python train.py --attn_scale=0.177 --bias="all" --init_std_o=0.00855 --lr_head=0.0272 --max_seq_len=512
MLP neurons of a small language model. Each row is named by its layer, matrix (gate and up: input weights; down: output weights) and neuron, and shows model dimensions 0-95. Each number is 50 + 15 x the weight over its row's rms, rounded and kept within 0 to 99. A neuron's up and down rows have the sign that makes its largest values positive.
After each neuron's rows, "fires in" lists the words (lower case) most often at its 100 highest values on Wikipedia text that the model never trained on; "fires after" lists the tokens most often just before its 100 highest values on Wikipedia text that the model never trained on. A number after a token or word is its count.

L4.gate152:70 29 28 46 91 70 60 25 57 40 61 50 52 70 69 55 44 74 53 28 61 47 55 17 50 39 41 41 61 43 55 92 67 66 39 45 24 76 55 27 65 64 53 64 35 38 49 34 56 43 70 57 54 48 57 78 63 31 47 55 75 46 65 71 57 32 52 80 59 38 77 48 28 44 64 56 81 61 27 48 41 37 35 45 29 58 41 52 67 72 63 46 67 39 29 45
L4.up152:49 66 63 55 80 41 65 50 54 73 78 36 44 70 20 50 40 42 55 63 51 50 57 23 53 49 46 63 27 77 46 37 41 57 50 59 54 40 44 44 33 34 79 41 51 30 54 57 56 80 73 72 53 31 44 51 60 47 36 65 32 83 70 55 46 61 55 34 54 40 19 65 73 70 41 79 80 46 53 57 57 75 46 50 54 62 46 61 28 67 50 44 39 52 71 24
L4.down152:55 59 45 55 60 50 47 33 53 55 63 39 61 58 65 62 60 43 39 60 27 30 51 81 56 43 60 39 48 49 46 51 48 61 49 72 55 10 41 65 55 51 43 57 42 63 22 73 37 62 49 61 41 64 58 62 52 60 48 57 41 58 55 58 44 31 59 11 42 30 26 37 33 23 53 87 50 41 56 31 53 53 53 47 45 59 51 60 46 88 35 42 61 55 51 53
fires in: "0" 97
fires after: " " 99

L7.gate436:63 43 45 53 48 50 62 30 62 53 37 41 44 51 87 25 27 44 56 40 41 67 77 47 12 78 72 71 38 46 40 58 33 47 27 53 53 76 43 56 53 63 20 54 37 67 45 80 63 61 36 79 49 68 57 45 55 48 51 32 61 57 45 47 30 81 58 45 51 46 48 45 66 40 70 27 26 72 55 59 64 51 45 61 32 71 20 40 36 61 36 33 20 46 52 51
L7.up436:39 54 60 66 47 47 68 72 42 64 76 44 34 62 30 49 39 36 15 51 64 67 84 45 47 41 35 36 62 45 62 49 71 43 53 47 64 35 42 57 28 40 21 49 32 52 60 56 46 82 47 74 46 44 56 45 53 34 52 49 40 25 31 49 65 54 73 97 32 72 57 65 37 59 64 42 41 49 31 35 49 45 50 44 49 41 31 30 37 65 43 35 57 74 55 35
L7.down436:55 52 51 70 36 29 32 10 38 51 32 65 49 39 49 72 57 64 56 35 47 33 65 43 33 58 36 82 51 20 58 65 43 27 38 36 34 64 42 67 63 58 60 22 51 76 46 61 59 50 51 54 53 78 64 36 53 27 51 41 33 57 61 36 32 40 53 39 48 34 46 57 78 48 31 52 50 44 63 43 94 38 69 57 59 69 68 35 36 43 51 59 69 61 66 41
fires in: "states" 22, "japanese" 15, "japan" 12, "uk" 10, "us" 10
fires after: " the" 24, " United" 22, " |" 7, "|" 6, ")," 4

L7.gate16:58 24 62 23 51 39 49 69 50 42 69 57 89 43 39 60 35 52 38 38 25 51 52 61 62 39 07 25 37 61 30 57 41 30 48 71 34 46 54 41 34 58 53 45 56 25 47 51 54 69 63 67 51 26 49 68 50 26 55 48 55 52 77 51 67 38 64 39 51 51 22 62 62 45 60 57 36 67 32 77 57 67 19 41 38 45 45 74 55 59 47 18 88 36 33 43
L7.up16:62 62 48 35 82 25 82 47 31 62 59 31 45 67 22 61 51 65 44 57 73 46 38 52 40 50 23 44 35 34 36 74 33 47 22 51 59 52 44 48 71 51 45 59 69 40 44 28 79 74 50 71 20 36 42 60 60 55 42 49 55 36 53 49 60 31 40 33 54 67 51 61 46 31 44 60 38 56 54 70 70 68 30 48 63 55 43 57 35 51 65 14 69 70 28 57
L7.down16:50 36 63 58 75 34 69 41 58 47 33 68 61 39 25 56 39 42 54 49 46 57 62 56 28 20 58 36 55 63 25 50 18 49 66 68 38 42 80 40 20 57 55 31 60 44 57 59 44 87 46 49 55 35 48 75 50 50 37 55 40 68 33 47 40 62 53 45 61 27 21 28 45 40 56 48 61 45 55 50 53 38 50 52 52 43 40 60 47 75 42 37 34 77 27 59
fires in: "0" 92, "050" 4
fires after: " " 99

L2.gate11:58 31 66 40 68 20 29 43 59 52 45 42 61 55 45 54 42 40 74 56 36 29 59 51 54 53 56 40 00 64 50 80 43 33 49 30 37 42 52 43 40 33 65 51 24 40 48 34 70 51 40 66 35 22 50 55 63 39 35 39 60 55 32 46 62 54 37 54 48 34 36 64 80 60 48 36 52 47 19 58 94 65 83 30 71 43 54 66 66 12 59 35 53 65 52 66
L2.up11:49 39 47 44 56 21 43 42 62 62 64 47 58 42 57 50 46 43 50 52 55 42 78 45 58 45 42 34 29 64 33 88 29 53 50 50 25 55 27 48 41 47 56 54 34 48 58 17 87 30 51 62 42 23 42 69 57 35 48 50 48 46 69 67 62 36 67 67 65 27 52 60 89 55 36 54 62 52 41 58 72 65 83 29 44 35 41 65 52 36 48 52 61 53 18 37
L2.down11:49 36 48 24 77 36 67 51 53 54 41 55 70 64 39 44 64 41 31 44 37 43 73 72 39 50 40 19 64 67 50 83 40 72 59 58 54 23 56 22 38 19 43 55 67 43 61 47 58 90 49 83 53 44 40 66 37 51 78 51 43 36 48 40 37 51 67 55 58 27 27 37 58 62 42 57 57 54 48 42 62 57 45 45 49 44 34 48 61 85 43 53 40 65 34 51
fires in: "0" 90
fires after: " " 91, " (" 7

L9.gate176:60 45 68 07 32 44 39 59 39 47 48 60 68 64 70 76 34 20 54 59 49 45 44 63 21 53 44 46 77 56 56 53 38 40 54 87 66 35 36 37 50 65 58 45 51 49 40 32 52 44 60 75 68 38 38 44 50 43 66 61 72 49 25 68 59 27 23 54 96 67 63 63 43 55 45 62 77 39 49 53 58 37 61 47 22 37 34 44 37 64 32 68 68 46 77 72
L9.up176:65 69 65 21 33 45 20 73 71 33 68 47 49 33 50 49 56 56 47 42 65 63 72 50 58 53 43 38 77 53 67 53 48 79 32 75 38 47 52 53 32 49 71 59 58 49 44 52 41 97 40 60 42 28 72 73 68 39 65 76 49 48 61 77 68 41 41 46 70 55 48 56 53 67 47 60 57 36 50 68 52 47 32 39 13 43 39 25 79 51 72 57 40 36 36 59
L9.down176:37 47 48 27 31 72 31 57 40 59 49 40 61 57 49 44 41 58 64 37 29 65 76 38 73 42 12 64 60 26 87 66 38 37 53 53 42 53 64 60 34 45 75 27 28 41 61 47 46 50 53 57 27 26 60 62 24 52 48 71 56 48 60 39 40 67 60 38 62 18 49 54 68 63 42 39 47 77 46 50 70 25 64 56 50 44 30 53 63 53 34 41 33 78 57 75
fires in: "january" 48, "december" 31, "june" 18
fires after: " |" 19, " in" 11, " on" 9, "In" 8, "5" 7

L5.gate235:44 43 26 34 64 52 35 45 48 50 32 76 57 43 53 41 46 32 75 59 43 53 25 40 35 75 56 55 45 54 36 44 83 50 62 46 36 62 69 81 52 38 37 46 28 23 75 31 40 34 38 40 39 46 37 75 53 16 39 53 53 60 46 53 65 48 31 53 54 51 43 41 58 48 71 35 50 80 39 60 66 76 39 54 35 27 64 51 35 48 30 32 59 69 74 57
L5.up235:66 33 46 39 43 36 39 85 55 48 54 79 49 39 66 34 58 46 50 56 53 48 66 24 39 39 55 54 36 69 54 25 56 48 41 52 53 36 45 52 51 35 49 60 37 29 64 67 53 82 60 48 24 63 71 61 86 39 21 60 45 41 29 77 71 40 20 43 49 50 86 60 38 58 55 30 54 51 26 65 70 58 77 55 57 60 14 52 12 78 43 64 45 37 54 65
L5.down235:42 45 63 36 45 81 41 41 36 29 38 56 56 52 57 75 44 24 54 56 62 31 45 62 44 60 72 54 63 49 43 88 34 38 47 39 38 39 55 90 11 41 45 74 46 41 65 48 49 58 57 64 33 43 55 53 56 44 68 52 40 42 43 45 57 99 10 65 52 40 33 48 47 25 47 18 53 76 35 59 60 41 52 56 45 33 43 48 55 55 61 66 57 48 73 53
fires in: "first" 48, "top" 12, "early" 11, "middle" 8
fires after: " the" 37, " his" 12, "'s" 10

L5.gate217:60 53 35 40 80 41 70 37 35 41 62 53 78 55 74 72 49 29 33 63 42 58 45 53 46 22 50 27 32 46 46 60 54 60 64 62 50 75 35 53 46 39 60 60 45 33 77 71 69 37 33 36 28 69 52 55 77 29 59 69 60 54 70 60 50 26 51 48 61 63 17 62 45 23 53 46 55 65 52 48 51 75 65 25 55 50 23 60 69 47 23 56 69 47 33 48
L5.up217:53 52 66 33 79 22 54 50 32 47 60 44 50 38 33 75 41 42 52 57 28 53 59 54 33 78 30 32 47 43 68 65 56 74 70 35 74 30 61 48 39 31 75 79 40 56 31 56 66 70 33 79 46 24 52 85 52 52 55 79 45 43 49 43 73 62 54 37 30 58 33 54 50 59 48 78 44 60 52 43 56 59 66 61 40 56 46 69 76 44 06 67 44 76 55 24
L5.down217:40 50 70 62 68 25 66 42 56 48 52 58 75 53 27 48 64 41 42 31 70 54 34 64 54 44 35 46 32 62 51 33 48 53 54 58 50 21 46 46 58 54 55 68 28 56 36 52 28 77 59 63 47 54 51 85 52 62 81 68 58 43 54 58 70 57 51 59 52 48 58 39 55 70 23 91 48 46 58 08 67 37 39 62 24 64 34 34 29 78 35 68 32 61 40 66
fires in: "0" 85
fires after: " " 95

L3.gate263:32 34 47 44 55 41 22 47 67 54 65 56 49 87 28 48 49 53 33 34 55 41 67 19 52 37 40 51 52 90 63 77 25 43 55 69 24 53 36 50 36 68 66 37 47 41 53 32 60 66 54 58 29 26 49 52 61 40 31 38 34 44 44 85 59 34 55 90 45 54 42 52 65 54 57 75 84 53 44 36 60 69 73 40 59 57 25 45 51 28 43 51 69 44 65 51
L3.up263:57 46 65 38 59 57 24 52 53 78 52 68 40 62 72 56 41 56 66 64 58 20 78 55 60 52 19 40 18 72 44 73 71 49 47 47 40 42 48 39 58 38 45 35 43 66 38 23 48 62 72 54 38 18 38 63 51 57 49 39 56 55 37 65 45 41 56 55 46 49 51 36 72 46 60 68 43 54 48 49 85 66 48 37 30 44 19 53 59 47 51 48 96 41 43 47
L3.down263:68 41 49 54 63 34 63 74 37 51 68 54 60 55 48 63 48 64 29 21 32 44 48 69 51 50 50 22 45 48 26 69 38 65 52 80 46 22 61 40 53 42 56 56 36 31 62 60 54 68 29 60 40 45 62 77 54 48 58 56 45 34 68 48 50 34 71 49 54 49 33 68 76 56 59 91 22 66 70 60 66 59 33 31 33 27 53 66 41 60 61 69 36 59 39 65
fires in: "0" 96
fires after: " " 94, " (" 6

L7.gate295:39 45 48 60 64 49 65 51 43 63 51 26 63 78 23 68 35 48 63 44 65 73 67 44 41 52 62 21 76 65 29 52 56 47 40 70 27 43 83 54 28 44 48 35 56 42 69 42 70 37 52 45 59 58 67 53 46 72 47 46 60 38 56 64 30 27 78 63 91 76 44 43 49 41 43 60 55 40 63 47 61 50 37 63 42 44 50 47 73 41 35 05 58 57 48 50
L7.up295:52 66 66 46 51 45 47 59 47 59 72 57 57 49 73 72 61 47 32 72 51 43 36 71 50 38 57 58 70 53 72 68 48 38 33 27 44 72 75 67 54 38 70 31 56 48 69 19 48 66 52 83 53 36 51 33 53 44 66 65 79 90 13 49 60 38 53 40 57 39 61 40 41 55 34 45 75 44 71 37 42 74 35 61 45 52 55 65 48 62 31 42 33 82 54 72
L7.down295:73 41 45 68 54 25 40 63 48 59 45 53 59 59 73 60 36 67 59 49 49 78 41 61 65 28 64 82 61 49 64 46 53 40 32 49 31 34 62 48 88 33 65 44 65 66 58 54 60 26 50 38 59 42 72 48 25 63 51 63 30 50 78 50 34 46 68 47 61 83 75 50 47 69 21 54 45 63 54 60 43 42 22 45 36 58 78 50 30 25 47 45 39 38 49 52
fires in: "which" 82, "where" 11, "what" 6
fires after: "," 51, " in" 10

L4.gate249:80 24 49 56 57 37 68 54 39 25 38 36 43 51 65 51 71 60 51 72 60 28 34 43 61 68 52 32 41 85 55 68 67 47 84 68 46 36 61 71 42 46 68 48 53 41 60 53 30 60 42 47 46 39 58 51 42 36 55 63 48 49 65 83 53 29 48 64 33 36 62 37 55 45 69 88 46 72 61 84 68 42 55 36 52 66 49 53 69 73 74 53 58 55 49 42
L4.up249:49 21 76 47 53 40 53 73 36 43 58 24 55 47 64 79 61 46 59 51 53 39 78 48 38 53 22 42 21 70 70 50 42 63 76 57 10 45 45 41 19 65 53 38 54 38 35 51 47 34 73 70 63 22 82 44 45 40 29 24 49 33 60 46 62 29 59 70 38 44 58 53 80 43 73 90 73 74 31 89 61 60 52 52 50 33 51 50 38 75 40 34 58 45 62 48
L4.down249:72 55 73 50 65 46 29 58 45 45 45 44 60 46 64 64 19 51 35 33 27 22 47 54 13 54 53 41 49 74 31 76 80 67 45 40 54 59 76 37 75 40 45 62 36 48 57 76 64 55 58 57 24 34 44 46 61 36 42 48 44 52 42 45 36 51 55 37 48 23 39 54 45 67 70 53 46 40 64 17 47 49 46 51 56 49 52 64 62 60 59 36 40 88 43 55
fires in: "0" 87, "2" 4
fires after: " " 78, "–" 14

L5.gate103:49 60 50 41 44 41 10 26 61 49 42 61 46 52 48 55 55 71 45 37 68 50 49 75 38 48 62 56 46 33 82 45 52 49 51 20 43 36 43 67 52 21 42 37 55 56 46 26 40 50 54 51 51 84 42 64 41 77 45 64 47 54 64 28 49 56 46 44 50 47 44 97 63 45 63 43 62 53 65 36 52 27 40 60 50 66 34 48 80 35 62 30 37 43 43 64
L5.up103:58 68 39 39 40 59 63 55 24 56 44 57 40 55 38 54 63 51 23 62 48 70 43 42 53 44 78 63 43 43 70 61 57 64 56 38 61 64 49 55 65 25 31 35 50 35 33 34 56 49 41 48 67 44 66 28 15 51 32 14 53 47 74 68 68 22 55 63 51 47 47 53 64 35 77 57 22 61 34 46 75 33 49 60 51 82 40 64 85 57 74 41 46 54 27 36
L5.down103:52 78 43 51 38 59 46 60 39 72 35 52 49 57 48 28 51 32 74 65 14 67 52 56 48 52 77 45 54 33 50 50 51 56 33 52 54 84 54 53 53 48 69 32 34 47 65 58 59 52 59 61 44 63 57 62 30 73 51 41 46 59 46 63 38 71 51 60 63 63 68 47 59 38 34 69 66 46 38 66 52 57 21 54 44 44 37 48 60 66 42 59 62 35 59 27
fires in: "a" 94
fires after: " is" 22, "," 15, " of" 6, " has" 5, " was" 5, " on" 4

L2.gate447:49 51 48 23 61 87 30 51 52 66 20 57 63 75 74 54 40 47 61 45 54 31 33 45 57 43 69 75 40 39 41 60 81 46 50 46 51 07 68 67 55 22 77 68 47 16 50 32 24 52 57 39 78 71 59 68 44 33 40 40 29 78 23 41 49 69 26 59 69 51 41 40 53 32 69 48 43 64 49 61 34 51 59 51 44 53 35 48 42 47 47 70 30 54 73 15
L2.up447:30 50 48 33 65 79 32 54 27 64 70 59 64 61 62 54 34 49 65 45 40 08 51 54 18 42 68 66 63 61 37 72 78 36 45 24 71 31 37 47 38 18 68 70 52 13 54 33 30 65 35 49 58 67 50 71 58 42 47 47 38 62 15 61 33 53 42 45 74 54 43 25 47 43 70 53 56 65 70 60 37 31 59 57 37 71 45 54 56 54 44 68 40 50 42 34
L2.down447:36 50 60 19 65 65 18 42 34 50 73 44 56 55 72 59 21 37 55 38 60 43 67 36 38 49 73 70 48 38 60 66 84 30 33 22 56 28 34 75 38 28 57 43 66 46 54 69 40 81 36 36 61 43 40 67 54 45 67 42 26 54 40 40 51 83 38 31 64 47 33 14 59 53 56 45 63 27 63 38 59 49 54 52 30 61 40 57 42 58 32 68 51 64 54 46
fires in: "first" 39, "second" 24, "third" 15, "top" 8, "fourth" 7, "sixth" 4
fires after: " the" 45, " his" 9, "'s" 8, " a" 7

L3.gate128:48 28 91 37 65 64 30 77 63 75 58 69 62 59 31 57 54 54 43 29 51 25 58 37 69 40 38 34 39 52 53 77 56 59 62 46 25 48 42 38 43 58 49 35 41 79 28 50 67 76 48 59 27 69 50 67 56 39 39 60 29 82 68 45 50 48 67 43 48 71 42 75 61 66 40 44 60 63 52 57 71 58 82 55 51 32 25 34 73 32 31 36 57 57 40 34
L3.up128:63 74 56 58 66 44 35 40 51 52 55 16 51 60 42 75 35 61 56 61 39 25 85 45 38 56 50 55 53 70 21 68 41 63 57 72 19 47 44 61 62 31 87 35 36 31 41 30 69 40 61 66 38 20 45 76 64 37 48 62 58 44 50 66 61 48 53 44 53 34 67 49 31 35 49 67 49 37 33 45 36 56 31 19 69 69 38 58 65 27 56 47 57 42 40 37
L3.down128:46 51 69 38 48 39 38 24 53 32 53 45 56 52 32 52 46 69 33 50 54 48 76 45 28 55 39 43 64 60 35 71 39 66 64 72 62 08 64 31 63 23 45 47 39 15 57 55 44 69 39 50 38 41 26 68 53 57 51 50 43 37 58 54 36 51 51 24 53 31 57 53 51 57 68 83 42 44 53 08 56 46 47 26 79 36 38 62 60 55 59 37 49 56 51 53
fires in: "0" 90
fires after: " " 93, " (" 6

L11.gate157:48 60 80 41 75 60 38 44 33 53 56 57 66 38 56 25 43 62 41 17 63 51 47 28 62 62 50 63 60 58 41 28 46 51 55 56 27 22 61 60 53 52 46 60 69 10 80 84 50 31 37 32 70 52 25 68 86 32 60 50 17 46 63 46 64 90 32 46 68 20 27 47 36 59 57 30 42 47 45 52 40 72 56 68 50 19 68 14 34 61 39 64 45 26 47 48
L11.up157:51 36 45 34 54 54 36 48 57 44 59 45 28 60 53 56 25 45 70 68 60 31 33 43 44 34 32 25 62 70 44 36 51 55 48 62 57 63 73 16 43 62 44 69 51 67 35 51 37 76 66 55 41 50 24 59 63 38 68 67 70 31 64 43 69 49 76 58 67 51 47 26 37 42 37 58 54 91 48 63 23 78 72 51 41 19 70 37 45 48 27 66 44 63 38 76
L11.down157:55 36 57 28 51 44 63 63 42 85 56 60 69 64 52 47 48 51 70 57 28 50 21 57 34 44 40 39 54 40 20 50 47 60 37 57 54 26 61 61 24 37 72 42 36 73 36 82 59 57 40 60 41 48 14 71 68 47 56 51 22 42 60 48 68 28 43 43 54 42 43 41 53 57 49 31 49 37 65 66 29 75 42 52 48 37 77 62 59 65 51 68 56 72 52 55
fires in: "first" 35, "final" 17, "later" 16, "following" 6, "time" 6
fires after: " the" 51, " his" 12, "'s" 8, " and" 8

L4.gate328:19 54 47 53 50 47 45 29 46 61 38 54 48 54 42 65 56 68 56 67 13 39 52 30 43 57 73 46 41 68 50 47 65 29 65 80 45 59 42 47 25 61 27 55 65 22 29 28 74 52 74 72 35 47 50 45 80 25 39 44 62 43 56 68 74 72 73 59 40 50 50 40 39 22 31 55 41 75 59 79 63 66 26 19 56 71 55 59 32 59 47 41 44 48 44 63
L4.up328:74 47 30 49 50 42 66 43 53 38 66 33 51 64 55 29 29 61 49 46 50 40 38 47 37 55 56 44 41 56 00 76 41 26 46 75 78 52 52 45 49 57 37 55 57 54 32 33 56 25 54 38 39 31 27 60 52 63 40 75 55 65 56 71 35 40 55 52 23 63 56 57 53 56 24 52 14 43 48 28 64 69 47 74 38 44 50 56 59 43 80 68 44 50 37 59
L4.down328:54 60 63 74 48 42 72 94 52 37 55 40 70 60 58 60 25 59 33 34 56 52 64 53 41 50 44 65 53 50 28 64 13 48 33 37 40 58 58 21 33 28 68 62 46 73 71 58 36 80 48 42 63 51 56 62 21 50 57 39 49 36 27 42 26 52 33 65 70 34 22 90 39 58 73 46 51 58 21 44 87 50 49 71 50 46 49 28 67 66 46 61 46 71 47 70
fires in: "0" 90, "050" 4
fires after: " " 94

L3.gate237:43 40 66 53 74 61 52 52 44 40 53 65 43 66 73 26 62 64 55 55 74 37 54 42 19 58 42 69 73 53 48 15 66 53 40 43 65 53 39 57 44 51 36 40 79 46 35 93 29 55 46 62 68 65 63 61 45 43 50 63 28 85 88 50 58 50 50 56 58 42 41 47 23 49 51 73 75 62 59 51 77 58 53 51 28 61 49 64 36 81 56 45 68 60 55 43
L3.up237:30 39 55 46 84 46 65 72 38 30 49 55 47 68 73 29 57 60 57 50 63 40 41 39 24 72 64 61 42 60 42 37 53 55 54 36 50 54 38 83 29 70 53 51 75 50 46 74 35 60 65 61 83 54 58 74 42 45 46 77 36 66 62 46 51 45 40 45 55 35 33 64 64 56 58 67 56 47 46 63 60 77 35 72 41 44 50 53 61 57 67 59 75 56 58 28
L3.down237:62 63 77 50 41 45 68 54 21 59 69 64 65 44 58 49 42 39 59 55 47 41 23 46 58 27 75 62 43 50 58 31 57 61 63 47 43 33 57 40 70 55 42 64 50 53 55 78 65 68 83 60 27 37 58 45 61 37 63 19 49 59 35 72 57 35 60 27 42 31 52 48 68 43 69 52 43 44 42 41 39 29 64 68 43 31 32 27 69 54 46 53 65 65 67 39
fires in: "1" 29, "10" 8, "11" 7, "16" 5, "100" 4
fires after: " " 64, "–" 25, " $" 7

L11.gate193:59 47 37 47 71 47 52 88 62 24 47 49 36 46 52 52 41 45 33 36 64 79 31 40 62 63 62 42 57 35 34 33 16 49 69 69 33 76 60 47 39 63 69 61 25 43 48 66 58 18 34 32 60 61 24 35 43 40 25 85 52 36 39 46 48 63 32 76 38 43 33 34 36 61 48 54 55 48 58 48 57 49 70 23 35 51 69 66 51 36 13 68 47 69 58 53
L11.up193:34 33 48 57 40 58 29 84 58 62 44 42 27 46 58 58 45 35 32 32 41 70 33 27 54 33 31 69 35 38 40 34 55 59 68 86 18 59 50 72 71 57 77 47 41 56 32 60 45 34 47 56 47 13 51 61 65 42 25 58 56 32 59 60 33 68 20 71 61 70 47 40 64 57 59 42 57 56 70 29 46 50 59 59 13 44 60 71 67 24 63 64 80 66 44 40
L11.down193:70 31 41 71 46 62 36 35 62 48 36 62 47 55 60 32 18 63 15 45 67 58 61 51 57 58 16 43 40 52 50 24 49 50 35 46 26 74 48 63 52 65 61 38 70 61 66 63 73 40 55 48 63 42 42 57 53 70 48 66 47 25 61 42 42 66 58 78 42 30 69 44 50 70 43 40 51 49 44 15 82 18 52 55 36 54 70 52 86 24 70 56 58 85 53 31
fires in: "2020" 22, "2022" 10, "2021" 9, "2025" 8, "code" 7
fires after: "0" 63, "2" 13, "1" 10

L10.gate302:70 49 52 46 55 35 43 66 49 48 45 34 59 54 54 38 52 44 54 30 23 47 37 24 59 54 23 53 64 26 34 56 43 62 52 64 26 80 61 32 47 60 49 28 47 42 85 30 59 31 43 63 18 61 43 39 53 57 49 45 68 58 60 74 37 42 49 78 52 51 63 59 59 37 62 23 72 37 65 21 66 17 48 68 18 57 47 59 43 60 44 79 41 49 52 60
L10.up302:51 49 44 63 43 41 51 59 48 78 33 37 50 58 44 48 58 50 31 57 57 22 26 46 54 34 66 54 55 46 43 30 58 47 69 62 24 57 39 59 46 27 55 52 61 53 64 08 47 08 56 73 51 65 47 40 70 52 70 38 75 39 51 74 76 58 49 89 29 39 50 53 51 45 73 42 74 47 55 34 23 45 70 44 15 66 47 61 52 52 31 45 39 58 50 45
L10.down302:55 22 39 61 78 36 34 32 61 59 47 50 52 55 44 55 41 39 40 30 50 31 34 38 57 54 45 51 70 42 30 42 47 62 42 60 48 65 69 40 57 60 68 39 59 58 66 42 86 51 60 54 46 46 54 60 48 53 38 61 34 74 54 67 66 52 44 71 21 40 32 58 37 66 52 26 30 26 54 11 33 57 59 36 34 43 58 48 57 61 50 56 63 71 37 33
fires in: "2020" 15, "2022" 10, "2021" 7, "2025" 7, "madonna" 6, "animator" 6
fires after: "0" 51, " anim" 7

L4.gate74:42 53 68 53 44 32 56 51 53 48 56 65 55 66 61 79 51 31 37 61 32 48 64 31 65 43 31 61 39 55 35 44 63 39 59 61 54 33 51 60 47 39 59 32 38 42 41 62 70 74 36 63 51 40 43 78 50 25 31 44 58 42 34 58 51 50 36 50 35 40 58 74 69 53 34 54 40 37 22 59 71 62 41 35 53 25 41 55 54 22 35 40 93 95 40 50
L4.up74:68 41 76 44 69 58 47 49 44 48 52 49 56 60 45 59 27 75 56 57 39 62 68 35 44 34 61 38 39 56 29 72 49 40 65 71 63 68 37 03 35 75 57 57 45 59 47 66 62 54 46 73 34 46 30 23 66 39 54 53 15 46 70 44 67 61 77 53 78 57 33 30 54 43 65 40 59 69 62 67 53 27 65 41 46 61 19 65 50 41 62 52 45 57 32 49
L4.down74:65 44 66 53 51 49 48 39 36 32 48 57 44 36 34 64 65 73 00 22 47 39 46 68 62 62 56 55 64 46 39 83 30 27 63 68 40 46 48 44 65 46 54 46 47 19 62 68 53 81 46 77 66 65 31 36 49 25 73 73 49 44 70 27 64 61 72 76 68 38 37 47 55 53 77 50 50 44 63 64 47 32 50 59 55 66 29 54 56 80 55 49 42 36 32 45
fires in: "0" 89
fires after: " " 97

L14.gate177:22 48 46 00 55 58 38 55 44 35 32 47 34 29 72 63 56 57 39 36 57 13 52 34 59 58 25 31 66 60 63 50 50 65 46 58 55 57 49 56 28 50 62 33 82 50 32 39 56 54 50 33 75 40 48 56 53 41 49 50 49 74 51 59 36 49 48 34 64 39 76 51 61 58 55 54 51 44 61 25 65 44 49 42 60 77 51 38 45 47 61 41 57 59 59 55
L14.up177:64 62 66 40 80 57 58 77 48 29 48 34 50 53 49 52 33 72 52 53 59 55 68 52 27 45 49 47 71 33 52 60 67 36 49 64 48 44 40 53 62 43 15 56 48 26 35 58 48 72 44 36 49 37 73 43 41 57 44 52 45 53 39 59 74 43 39 49 67 54 26 37 63 78 32 38 53 77 43 91 30 84 39 45 61 77 39 50 47 89 19 38 29 70 18 18
L14.down177:37 28 52 24 53 59 34 20 64 63 76 39 33 42 24 31 53 49 43 52 17 36 37 46 47 54 37 36 61 42 41 41 33 36 66 60 46 71 46 43 52 57 45 57 57 43 71 32 61 62 31 63 56 51 67 21 46 33 69 55 36 54 41 26 24 57 12 50 33 56 55 74 69 37 54 36 79 61 46 53 55 52 24 69 42 52 54 49 74 71 40 51 51 83 52 66
fires in: "january" 26, "march" 18, "july" 15, "june" 14, "december" 10, "august" 6
fires after: " |" 27, " on" 16, "In" 10, "On" 8, ":" 7, "born" 6

L9.gate45:23 38 31 45 51 35 68 62 34 61 60 37 53 47 41 50 49 69 43 34 49 51 34 51 33 70 65 48 49 68 26 53 28 45 44 71 57 38 61 70 41 43 43 64 45 54 59 52 61 53 36 67 58 70 13 54 47 43 41 66 33 19 54 52 44 36 65 46 59 24 47 74 25 41 59 57 84 49 44 38 43 65 61 35 57 63 77 32 49 32 31 09 64 34 42 23
L9.up45:39 22 48 50 84 56 59 44 25 56 56 55 47 81 40 40 25 72 31 39 70 64 35 70 61 61 66 18 56 48 24 42 35 26 31 63 42 55 72 56 20 60 30 39 62 24 70 57 69 38 69 48 53 44 44 52 36 34 48 40 48 53 62 45 66 43 59 43 54 40 47 66 71 55 34 03 42 38 59 35 28 49 39 46 53 62 71 24 39 46 53 23 63 62 47 47
L9.down45:59 44 62 55 59 47 53 45 39 48 34 55 29 56 49 45 49 56 81 42 47 62 48 08 42 40 69 59 65 45 58 56 48 58 62 38 44 86 60 56 49 64 21 59 68 51 69 48 27 60 56 75 52 54 68 54 65 30 69 49 61 43 40 75 50 32 57 51 35 34 66 34 99 58 61 21 44 50 49 64 50 23 73 23 52 39 54 30 33 54 35 32 65 62 59 58
fires in: "states" 17, "spain" 12, "germany" 9, "australia" 7, "russia" 5, "ireland" 4
fires after: "," 31, " United" 17, " in" 15, " of" 11, " |" 5